MLP neurons of a small language model. Each row is named by its layer, matrix (gate and up: input weights) and neuron, and shows model dimensions 0-127. Each number is 128 + 32 x the weight over its row's rms, rounded and kept within 0 to 255. Numbers have three digits each. A neuron's up and down rows have the sign that makes its largest values positive.
A block is one neuron, or neurons of one layer that tend to fire together. After each block is what it responds to, as a language model described it from the Wikipedia text at the highest values.

L8.gate74:157130112088100061095169158162077158146107091149145094099139096129146132132179113156180132156126104125098066096105078117110096139079113100106119149135140102166149056167172157129163129115114133153140116115142153108143035141107051147160097093176152135139120129121127148106112112131173110163143144164149122102153097132109159144147135167189171101233108115113116171126153126093126150121134
L8.up74:112138102169097143116109190170154111068147156107239093126118135172142055148153149142157114113108083070169170093106157134157134183143100095119128155136166153097102157106093104157109132109076148129180170192082125099145142092130125167104119133118122137118122134148154143164153168126077117145122087177146102163117132149123101120146164126140071094139075111180096143080126080124069160123089
Description: Predicative article after as/be. Articles (a, an, the) that open a predicate or role noun phrase after as, was, is, became or be, e.g. "as a producer", "was a sign", "is the legendary location".

L8.gate1061:089166083117130134160089126157065070157166167076114091079133144122125139133134124118145146084119112085120096157100154158083138132125084161097116137103148100117103165134171173134137140126110110109146095116205141150094195099155120147096149188113123103166165115161110158098070159106144118137086157155108086130159117170106084056173144109132111119174075104118095126139150160122124144116128
L8.up1061:150141163080144147101142123111134115112144132141114202102116068116175071188126116084113100167117153096096159125134127134098107108137164096141107124129122061105106177117118134170113127099114137145150132156112191088126098074144167119115118135108164125146138125137177163157086148086144122140099150137092164086092132085066156122130111210119126121156140163138128126127146197189107128123141
Description: Ordinal name modifiers. Ordinal words and suffixes starting multi-word names or titles, such as First Crusade, Second Army, 3rd down, 2nd Armored; weaker on South, New, and mid-name pieces.

L3.gate426:158139121121121067125114162144099079142095118138110128160180164081164123169124085164096141133118178160115123108066164142136113122142127042151119191125140084091128178098128156089084076168179132114083138131156109148144200151162076062087165117080122109149158124127155123095148165122133142141128142172116138159102080160059109130110167099141097107152092130082079111133094141176132164170137
L3.up426:131187140136096152124111154110158055116178107105157115102121152025101053146153143146124114079162195111097174128136150166143136109153198102151126192101110151065069107158135112069133151159130097084124153132164119118145088156155098179098136091141135081121060184097126136154093158178166083156124195129132117122131150119134193067111183156134053098098102104108105137132162087125123105177089
L3.gate852:138140094149147100150147161050072116194157116174131118131123126158097141037114103138110136128126172157117096186042150138127153127107084126119100136129119160146086106114085085117149156113108163164109100140169129120114135091164159137147117092113134149128116118063139102115066147119120115107156163145155171154168105122054093162105120123085146058102070109047072107166100163174057088161087
L3.up852:061131073128120099126102129072079117138187157172155132153147151119074123127124151165101071116100142108093112191059138160129142112159060131076110137138123146118106184170177095113159161114136142097128073153113098195126155129188103165161150115114128138069087091112155167195121104138107081127174221125134138069152149175113167141089139182150099082105137146081144114154098171134150129128117
L3.gate1123:114121149142113105157133104141122121167095151103211054120133143065117114128163130133104068094148109158106137164105165121202129112182096065086060160111160147114107147157090058100131141089182122179111118127107150162096124089095068171079159131102211117090113135145054190069159148114148152176148175101110139147185099118142169081158139189140123112166162135125170146115093106132160141118121
L3.up1123:133231146163159086108148189158115116166135092068094050139109161105139076106137128106095145125133112157103093156101168095193173161118192083158133139174104133155114118121137149117165150083145119138078095152093152141103107079082123124186119126129126174110126151148117119095141073099145118122112053102030068100105070134150086106187122147158075113166159107126137174149107053139182141076143
L3.gate1495:195101102109112149092146138130108184140133165136127184110111173188098172118126115079094122122116078156121159126096112129166127195130146075047108117127102174146142162121138102136080186127143126149137150140172125160158099048121125155144081165104117167112111145168115119142159155129171164094176115100122108188093171159116107126140170155116113136098110104109155109130102150117161162142107
L3.up1495:048118112071178142095126125110113159119158178186109143079145119134123121167137169169163167061131065111110028125094165105144106135138201119097156192131129090146085185157097070092142144132114135100130150147135189097194141100121192149167118088072068095143191127106167106187089124132140134118150121123100080092152149157067125146100104100099137124196125129117120202132077180087158223118118
Description: Institutional name modifiers. Capitalized modifier words opening names of parties, bodies or sections, such as National Assembly, Progress Party, Production capacity, Social Democrats, Industrial Management School.

L8.gate2:191150079097077137131120150149069143163195125045200122123092147126098145119165158131107148112117085126112134178098149155145132090090119127118142177089129106132122168160161161214192087067029095108131075141056150099119108120149165090145128155129121128208135075148135123156121148065165147173125129155154071094176068141148118172076084189151113121157132127151159139173145058124120140140115
L8.up2:134131129140092114097129129158102162144131098118159112116147209153079183120129137135096112104093087098113132185101167137134090143104108139067090155134138139158149125143061110157171114084124133162104157149087093122228074114175163111105110125142161141162194144127152113168062128133124101136144166115158106106142104093145115113094143116156117094154175132144081141205161158086142122185111
Description: Verb after article subject. Token right after a page's subject name that begins its description, mostly was before born in Early life sections or is before a/an in leads, plus possessive 's.

L3.gate177:143178150120107138076134166138162113189154128102142155133106158107142096157154099148156093150100098144123116155192145113097017161129157043112158090132181123159098126161013128102162148129145146131095118153101149162117091132134122144191157173117153058099144124146126132095147118156136130181137133177170155071152136138165101174139126109121129128149092132121151106103094050121147129094153
L3.up177:127142151130111105062145155053111118115155109159145104151130137134160120090181155145152071130091142107129130130118057128120189124157135165107142110152116091161136046121141082131120123194160098090117040070140116105078140195110132140142085074113151130112109125150116106097130101094064114176149097172151151190151129145132104163076103162158138139128118098066064149086148155123126120153117
L3.gate671:149124089107122137148182131160059117151139168129117099088114129138124061089144214130151163081167145160143153154123114090119168143105172108141117130152160058152079143188149159091081136159099165156138098141145158157081143142134100137124117071062150101112093097154158104107011109145193160105127102153111136144130170109111069143112147131213092168091157097098161130147249068106157093152184
L3.up671:110159129119162174136141095115145117154148133145168159141088094165121099121145128129156084121154143155111138203085101121107090069133148187100092110087093164106091155107151131114148145125134120052105203181073105112095108128166142099156068081094103153158088106094096158136137089136149141123078107092114140133106106099093115103124157157136144097097148098067160091138244115176115184159158
L3.gate929:088123126134153123091166118143118101068111146121141075091123129083107077181163116063060147121106101162165137135163150142131163134092088073122105061146132096108198133150129124113184113115145120164069147210157136138180121131149091168152105138145070087182119105067149124091152152117153094092130107162157125132200130162141128138117169134183142147109087124113164141148096116180119120144111
L3.up929:160132120154172105087125114080073109080119086105085115098113084129131066147156144145089181115144116092126160114130090129122146097100082096102107125113140101132103133121123133107163101119097100128118176117148125170154120062146106139148141103190153079093078107110169155117147130085133123053167123161157165141133104129049127145084101140151145125163132129120109163146122163150157107140126
L3.gate1082:161106121208081190140122121105138094151123109143116136154089141172061165091207150145139103174110147123161144088119057099148155128110098131110102123150124112142082131093119133144074122188130125118109126129091095121165161173131116152087160152122141157174133146126118182134102116165147136150153153114134145169112164145184133122153099166102123096114111188084052171154130156120182192107128
L3.up1082:144118166121086156125113112148117097153152154181166115176089091073126132179184085165104165165134095081117116139141127127131122172108096107125184109115125084132137123100137132097134149167163151146107136125131125139092046129094104155124140144188102117143133123092159134141060080150122102118147215144097169163100066175129150149128118122112127111148158124111057117129130179186125102095078
Description: Evaluative adjectives after determiners. Descriptive or evaluative adjectives, and their final word pieces, right after the, a or more in expository prose, e.g. comprehensive, effective, care-ful, spectac-ular; also some abstract nouns like majority, crisis, popularity.

L8.gate969:129076142082111108122152149119059116211173133143124088093132073128102113173124146067116162111168077093157115167193135192122134122062138116149167106156127132133136113119086171191210062103116114132167106178096133091075130154183137098204102121182151158187144135075094091146145148187083097148132121116179135127166139145099131102129145116166153114128137137097122108121077149191144111109161
L8.up969:109136120157138085150133114117174093179103143174090143156178120128102127198127204118159166118109128136147083187139145128069170117124142148087110099184128052149082123138122129199114142098151124123134130140143139126096111102136082079125095137127139148123120075088096156138116117053095122172135130146126099212084144236167127062122089180106120128162088155134151083094098176171123132133140
Description: Coordinating conjunction after names. The word and (sometimes or) joining two clauses or list items, usually after a proper name or noun phrase, as in "Charles IV of Spain and left issue".

L3.gate142:099204095107157147140101157130116163149168148060105148185163165127128160160135066125139182187080140131224156131107100125118114103091076106092141168165126141139150207121122189163133112106159130174196099158132080129120173142111160164178127133140136148127204115129102084145148164162127129125090164109157166103127089175122105146123160106058122159149128141150135153112144122128096166102081
L3.up142:146121137119094129115131132096108108094122102114102155175125164106154157123149139167097137153078126128137199068095138106158165119136110174108153112096133081210145172140160139093131105150137162153172122189134184148163141122161219175101121138193144126151109104153089099147125142156156072150156074090141168043124127092144144138125142148130136103160071090126112082100073144157104166106115
L3.gate545:124065154075130129167107120181050148131088105114122150167058182169109127175133097172155177109106070125103089135065122087126108091080102133117140107167095144169109172137128155080110106160136140138160137108154085130116085109111142123133167145095110118201102071118082114111147094162069132111126107184092133138151119116127105168171082117154111163159108093096128180144114178167116139129147
L3.up545:107067099135186119139155105116162084082139191097182142085110082115134103078106215097122117127168131157180100096149124175084116181151088138131147151130101119127152146129134093133127114134135111098173121175177106155113123113153115137156089116128107119087081127094137087120149170140157140201129149129138161155140056129062118088129154137145128118136103155161138072128122123163135153155128
L3.gate1088:150147125138149150139148126103140101149138128159105177112119117115121135054100178173177138196149093109119113082144195158119140097120088094129090100097101122160146143053114185153127137125096142085134172148119182139098109143107174175109057133145112153141107147129092115157101122140130088118131133081156154136084135119146169174143160133094130165142151132159083165157151113106084128068149
L3.up1088:149099075055114150156192175160138176164105129135129154105160112125127115062088134122214107144103086135181143095107083086134161118100163176096124159113132060144080115143122068164112151115161169130107106116122111101112120109163106160135110089119160153138139115155124123146143156150205170169108126114158168162117114113182153109112146100123172169061076149133133134152105106178138117126110
L3.gate1192:085136122090096145053177171114116120037172106094112141114049115082101170156089149181140138153147120081087088088157107084147100155105170164169123123143135131085106135155146130155090088143121151090132157090152117125066153118133151122111148106102053123114100084150057140080103151148093101157090170111118137124136128164137092104135143165114135186147096173177132090132097167116137169103089
L3.up1192:130156101120138133104092160063091145086145104053136149090122130201115159142180084112096124115143133110047159119122106139183117167156133084128119098150109151134204205116131156164136113099175105134142127160129154139162127116108218148104098086174114146134097123130146167121145141082123083089077144162148130165098117195198101188119164149087123157151159090118153142079095113141082135153093
Description: Coordinating and concessive conjunctions. Mostly mid-sentence "and" (also "or", "&", "but") joining phrases or clauses, plus sentence-opening "Although"/"While"/"Despite", and the "McG" surname piece.

L3.gate382:114082139097125092136085149084163103191140170177128118159092077119083091123158125164126057095138171102098144086105103152165108117068100132138099108105144084152146119158168118062125109102122145150163137125110121152095145095172110135190095135066120149172085178135173173185102115162150171086113107176127138152182104179082128169132080172103145116140128076111174116141082099104162155104065
L3.up382:136062120127102119067122083151135107150160245150075053108080111073152117118142132186158082182152125141172113170164145121108113159108125174109092098132083107114157142138100110125113152110143033111136137102072082143100156104143149117098116074181102136153188118118161075153097085122177153143093111144157103141135080111096063131098094179163137148116156103097106119117145094165178092161114
L3.gate919:146124135168143211143089061143091092116131216141112183133088059111168173095137144180161192182140199137116167091121102121129108098163049110140140078106113069153139063145122149149152148183121144143120112138209122211206104105102130118106106083131186121151077164107145181139125108145128131065132106207169082142136069124130126145144094121137125119158158117143111125184089125130120102103149
L3.up919:132116071136059132120167155070137163158173165226134118088071158103092121125182078143185121115128163137137107135156099158117089147146152126156078075130144097102105163097126114114168147035134138188129207122152103126120196123172090200146102118169173128151180099137121114116105104110077088166130099147162130144084171145132096145166161115146089125163107109081121106129177098106144087100135
L3.gate1089:164130135143120135135168037133072104093114187097131119125095088072158141125083142149127100090083129145184138116093114129091130068075058169078147169120147116139103178089126128083123147140181137154168168143136141113143133097085108152073121133150128099128116102082136131093098113140116164163146134180155084206169146155084162164110129124136095128163116158158136145176109162132144158135138
L3.up1089:142161170059116139152131159105105151112070148130125165124110101141154079164165151094109118138122181117118140092094165147089132132149115118116103148129124095163103149093183127111157159088181150155150137157081144134182137111095105128122124101150161121162110124114129123161139161107171089119161130118141113161114149193169158122137123116107136114172124084145157119118099137125121179174142
L3.gate1125:199164187150218129126159136096223077159155160108103165079101098161106146124179121097178109080173072147115160147166093141160139204145094178168126106098120123138109158061140082149132177094115112133122156149103111134165130110106100155208151155119072154100098108185145150128083096087149124134156124170175062091152095121081133070110077137131110149161122106108097092072159111123112110109105
L3.up1125:108176126155195075130147104132128111167102158066085106125206159180107188151146139154082153094134132186110151095095174154200136136132099102091146137136113152082122148150177138114151105107107097124123125106121130134143132047122131122116126118139074081105161132172081063122184088127095109183115101108130160103076145135175086116160122151181123104158099108032156160170163163097127158161106
Description: Ordinal and period modifiers. Ordinal or time-position words after "the" that open a named event, era or item, such as First (World War), Second (Crusade), later (years), early, mid, third; weaker on scattered word pieces.

L3.gate123:168119164172101136142165104160095076114094171094192103110116086122124145165104104134056131063216134125087151112128141104153123128159132141087116089126081176203104141122064156025143147147176132146171186137141123134135139125114113100134106073128148113144155108136077158158143112171132098138121158181140138096160164116144082113137084185142082053112141117152104111125139075129185135114095
L3.up123:124134082134130148060106089171192167126094120155162181073125114095128126124127136136166092101069100123078103132162133175126136126069095120111089102153123134148141101088169145192097147157158143189164178121189114151142166125114127156120118149116105131096152207091113182106129167129117166133060120152204134075111129162063151160105103180152082148211090128137152118160227155174117105120123
L3.gate1038:152172140152136147122081120141159071168098161166104178115158187118090104046098173145131152118101114104156128105173128130111091084148137111172092177172125167128107089114077117104181103134126116135111141129157146105125143132044125077142155149124109115106070108084117075151114108160151104145117161133087149103171141136125146090138123126118090115094136113114112133151106114158132139091127
L3.up1038:104218120237112127135084116173163110125114155127108143123125177144142110113056154087167084158123133163148107121178124147141128119127123157141166138108045076122100097150104133059170095135153135155095145095162179120121111143071082136072154107113108117129091154161114109114122073157179130160168139125103143132145136150124106115096174159124140135090177139118119131150087125088104136131127
L3.gate1427:137134058172143157143053127185119130153165173132243071152139103185083166153089139148139084058132103097100111077113116138125168127142125146125131117163173152148154124135100112115118148142147076150101104107143127161118100072061124113124167149075103142101101161118124078208176152171148141130148131156112142089148107127141172137140109180125106142120051103132208105076183137186123165178113
L3.up1427:110100056172191150132108050090130124108133141095187152145120161082145151191086087149120119140119094105116142108164130145138120102110093110088059130129172115164068161138142068152147125163094083191146139145097105119102132091116165150078157097063109130131106130168150088165125089167138126137096159087043091140116154150121188121111074170108125070112071147108208100164158140136151199155089
L3.gate1488:131142119137109134099145184091119153139110134079172127118155139102155148120084126209122092094088152151145131131149175063167104104160101100107133149141106132090137092115105178079133103156092176123135125158125106087150141134086148167043151151162140136090117189128094081126131130116150119136116148102099173128155158096158103131142121109183089182109122105079092118141140079106189150184091
L3.up1488:132098116156138147070115126138101150225124124081093205125081223119165170120131085177070084109095155112098116123154130141157166066179130123105102141141115127133110077166092151113140093177155118130119074140141166119164108161131112126100157162136120103080108116111022128153109180124143106078156154134095142111172099123170118126150134087158103158138179127139082119099142129155087112175132
Description: Early-life biography headings. Words in Wikipedia biography section headings and early-life phrasing, mostly "life" in "==Early life==", also "Education", born, parents, school; weaker on scattered nouns.

L9.gate199:132125138120140115093105145168086145067078144145094137135080131159074106143170118088118121141165075086106131115115125182110110132131133156161181114113142142147158142156143113190138138092099128154161113137096181122096116179135091110137100096146073149147101145107123093153136066149162111145191116149152069142179143158132137083076164138143106085136180131095136212123138115127153109169189
L9.up199:183110165098093141125103024150098144172102107135107141144119132106114146132135064135143141195148112091172159081086119118114070156153130097127128121120122081145116122123133164129147123097139121149106114105134145126112110145062114159092125166152133105162156075120104150207161138059136128089101114166106139071109123140113101119147140187145164120122139163202131145089158118049095083082118
L9.gate453:136121105144087069174161169167121078186141171125143062069157137157109173115137085167080148123131091162120149172100158068119164211155075123069124130135111092097118137141108136122126059171152122111157086140101173131119146147082151189163122104100139112166118060087113178134104139110090096169163103195126145132124111074123161107147127110107118106162040114149142122139171068132122139131194
L9.up453:091183062138123096066114149121180138067169148151145084129152125126135103113162110198186144169115073136112148151140181110124164139100112079162134054067132101170113080138193167169150106149140070037104141162088174132066144198126095138152139129109101165121120125120124128079111201128152106159138167106153121099141114137202058131091140202066101087112123118132140115102132139146109133158127
L9.gate1071:120171174100171109180165132170138186074056137103120126119136125080137110125114131133107109140117124145101106084056107145120082158062113162142110127131103103127127134109143135083103081081131114154197155114099132132163113134133045122168095141156196146149132081132079126148104151134097079120168112132152188117171155108165154096125113162157101118163109130176139121152147091131112103121123
L9.up1071:068144134129188110167114133124189155136157101076155124111148197095144161167156062088088125134173126056096111132191131153117172085110091103129121134149127093195149133072110185150148135076131163071157159047100145180101156171163106109063097101079090129077157083152142182123064183118125133157136147118074072109167104114111085110120127159172145060097158166062122111177127133155111112132056
L9.gate1462:150092129103132151087133124118150110139127109118105136098084112148069123144137114139148115112125108148059102131074118130124075122124141095083107127078109126170098134112158083181099114125126103156152160130144116101159132179113145203115117156127163133116114066120125077032100086104092147126106067133096164114158118113181084128098210176077155111152093109194105113102169133193113090145165
L9.up1462:110165129147163175167173085148131157154091176188071094110126091138083113149170071120157114150148120081120159129113172080095134083111120145113150150125094154099100109164092108096181122157106187120146130177113148060148127136110107212126145107135115125159088177120183138152137114130112156157181108162146061134106169099115161081152089067119196133166101108126051167125115112116093070123182
Description: Predicate complement noun phrases. Articles and adjectives opening a predicate or role noun phrase after as, is, was or became, such as "as a slide", "an important step", "essential part".

L9.gate688:107145139171112119100171170101174172124123067113099164127110099159092127152164155126123104143123156126189081169104139115118132123121141153089134154185139139167119122160101107168124056163143184104126144151190088146133177151134070132072192090087076111142142192128107164090145115084184092121163183187147085159119113145120142131177093142106094129165078151160126122145103110161208124136085
L9.up688:153126108136153144128169194150138091173123108123175106155151087118132148114133113151132140130167198068138143067180124068134136097133095108092176081149086097148140087146142076129141143144126153136134091189178156099199058102127125074147099102090089081155101115101090116130188105121091073160175109096132127122119087150199175114109082104122076097114134195073136171152096108082147073135110
L9.gate1150:094079104183124125136101154123088087077080124105125147116058112152118157140170117115097119106138093125106196172125106159156141146106133092140121153165128139123127112070128161099113124102117210135119106126121183098132163102178131124148078115097120090133095098113116141181047096166143166095127171207181134173126146142138126150157119072153169095121146127128087141158150131155104070121100
L9.up1150:088128141125128108166080143102104153114087162143148120170142102163128117178110157111160131089113110114112146088124095113132065157143176091102143163164171119058098186143121159151113149121108092178164107181187126079084050113126166132142091088132156217119135104124124094133072121140132106107126168152149134119139159143106124169171130122111115102145099165208084146108119053143105147119100
L9.gate1378:055082099043146162150165182088038090101124074179139168151116135110103182131074160132079136059176124167109143191105139090087133107181126168112152119142166120084119079142162160118138140137104143120116139185215124108157148163125090140161178170072102118133062185101123138187068160151163152160120136118125083163112170172123115142066139115199089118100101168178102163146074121150122109169132
L9.up1378:098151102100128133139119189033061086066145033127109074168110143145141139073132120109107106124139136124100100150067127093150127107148124067100111188154132138127146145212153092173197094082066138174099117137159112121103120058154106127156208133101158152123096150113131145103122193144124124120130109121127067152135107154139094191145120157124108134144112182115152072160156087136146105161119
L9.gate1399:196168089145187104062131068138091151187103133093211148100076140156129100123110136143115105064102124116105123118121114165093113122130167127118145159099117182097133127092183160148035154117145143145192133124146134133129101136179132162121136102194188095156139205099069134133151125157124120100113124112117136122158122098129118146164151112137023123094135118143093063142155140164093184094138
L9.up1399:107132156209141175101159118118112129062100163155124135135122171123143123137108158100144170152175115119152113225124135167148115168127107116136143100112063173109155035101123121105044103156154111106100119157184082125131134134130144139177105102187133159114108200119113107146119110117084120084156147096155204149131127120092098108088105123148113139132190142131138081115123124157129073119095
Description: Mid-name words in titles. Non-final words or word pieces inside multi-word proper names of organizations, awards, events and laws, just before the closing head noun, e.g. Player (of the Year), Bankrupt·cy (Code), Eurovision Song (Contest).

L9.gate576:144127120196091142111134144090089120078139065094160113131148078127128107145125170148084128142165164088167120141175142096125102160162094110077149152180100136138143193125181144131119052106160160183125100145123106122112125161112126128106067095147050172130172134116093167109074115094150163133162127144161093119074093095177083076142134085144113152114091108177093176152193156157158129146163
L9.up576:109116157193074095103130177137136112097122158123149115162122121129139150154152143092086043102154162153126104147140138099082126126150101143114094107179158084138182171096149103117107114105132178111109102103066117140083103158078113121113103120173155154162146151100134143076033172182174067143145156135107084106125127104142176176118118183128113125103157115151154187169123141166164163068162
L9.gate660:128118156103106167087138129155151118123120116086092139129060143094129110148187106135120172167120144144122138098106180152163099100163120088115107157137149122167142106091128131154096071133096097112182140165068143127156143126100118104119129155195082105121085140142146093136107115149101138118137128118131135153118109161155124146112089127179187088036169114217085140083138117106162103135056
L9.up660:180148137123130211145084087105162108153160092179077116103190129109160201105137153103114130116116139119163082143141122105097127107140134137098151149170101072104151134146062098094101093119086105136153119122119179101157145101130143114102147132129143148169070139054143068177084126106135129180113113099152107099103128102121070104045103113137121172151107148175125140089179122151081143134101
L9.gate680:102125148115049111135069064168119109142146115086105109034186158150100102131144107139124130118119143168130099151149146064138057161148120122109143164166107093120146199174121158141127117168156162108156118159123154108115081133112136078147129159094104154144118137159164127177086145085115107151126115145147145125181124126123143106084095112094138132142124093095092115103156113153184100108125
L9.up680:146164131131073139058152106109162037131161088146154109112141138151102162143090135182104142126087173056160084149150135101136133078058142099121165131127117092112095138138081115129116063093129136121143137121098143101131076160146080132091119149090133138152107154090143147127067118120167127145108117128145128126135143162089159142114115087100151168130165068150109149131179151158188171142126
L9.gate827:159152141147104108070128125124150132123182102105155141074150105133124160072070138106100148092086142103163113102157145067138115118137122153148098117080098148112191080121152134100175144073086167106142114115123129124110165114147136098086176141144088141110157149124079159126119085142171052155106105146114163091145121155153151189178162141097112140151168164141129204106154092150137069122102
L9.up827:133103138144121096141109121060134179206176148119187106173126131148129195071102141126156051123097131145136117163130126057146145168107102122110108085188128188137134138064069115130108137112084187081124096143063151073137071146077126076090047104141090148158191100181104141120080151072129183090124149096134213141068130135126149116152118079125172158104167140172074089148130098102153102144198
Description: Early-life biography phrasing. Function words that begin birth or family-origin statements in biographies' Early life sections, such as was (born), grew (up), to an; weaker on has/his/a in descriptions.

L9.gate224:118130145094066109127124113131092105076081145126068075111102201189175138140151143144105122076142095135144130183181161103131151084096085085150114154095137159104130142176121155145124095103193108129189125115100148115122104060125184133174117137125085113083153118140125119119104157129115053143189173096151171183113156161122095111124135151081110153135127188204085128113099159219116116135111
L9.up224:082162145145163089130097126102145130096096103211116132130184156165115083120203121130150054108137137088152127112149164188125132157137107064091169124161173039113136146147109114099078067160132136123104138083113091131117119125138151121128138156146134146122129142097119158200112138155111053134153099181128163191208166181165165135097176144107117154127120179156100135109124201175103125162110
L9.gate889:145138108125101126177133118102120063111108090104116101061166131117155109102164114098140095119140118146180144238192129168156129166092114175123116128123115148102127112115086182134136013117128154136171169173099130159136115101168191147130124135223126154152109101186210134147069108127120163145038199157134158086150089107073101096117108131133125088100168163148175095144080145130105097103166
L9.up889:142128120157103133131153180147152127158137094163120097091162149138145117162108072171144172126115179130157119090118139121103177103063071123147148060088125112142113165135114152125104122109131164144168187137144117143100134142129131094104088114089181126100100082165115118113108168134147138116143138157153076134109059162110093132159092097139136125122110144194101115105141174123097139134151
L9.gate933:084133112137147183091126151059108160071101131086109176145152198106077117145106109156129107085141104149084191139099148126124092102067116078129088128125132116186100165134115103161084131170123158117186157076165125137082120099046155163175101127164113059114130139167121067107094125123152212130148135077113093149133168123127095114111110141077089139168146121151168121179164153101102064161103
L9.up933:092172105150181156079091131091114123113128136123117118200114197154130078140078142116148175115209138127126151112113163125131150111115064112087136125194111168111202179150080099160135121104113195117129164098107152151107063126126190165108188080166077094137187097132086122201090108111136084167144053132158147122100162111118106080088110129113112155138116087031128084173130193140157077099170
L9.gate1078:103164091124086068132097163162129144140147181132136081121080138104177103106124155216083131175122137136147105160130175150112112125143073162133168153148166105164113148110043146164151100148110180110131119097175145154057149077134151091163064176158121128124058162114125121123136215121060088155108179123068079122079135170068155124092132115063186089122125121107190116129087146148089164153157
L9.up1078:131142125141121088177095110176145181107113105072174168142146191066121159139185143149107147180099098146161122114107150134143155110097099132052142131096150111164083120130046105059155179111142245161118130077113137168106076131122108108136178159067167113148121191155090129130196134152115158160096068093149123070171106144206107117090134126095134140187148177127155110161117104146139107117118
Description: Coordinators before proper names. Connectives like and, &, with, of, for that join or introduce a following named entity, such as a team, band, person, or place, in lists.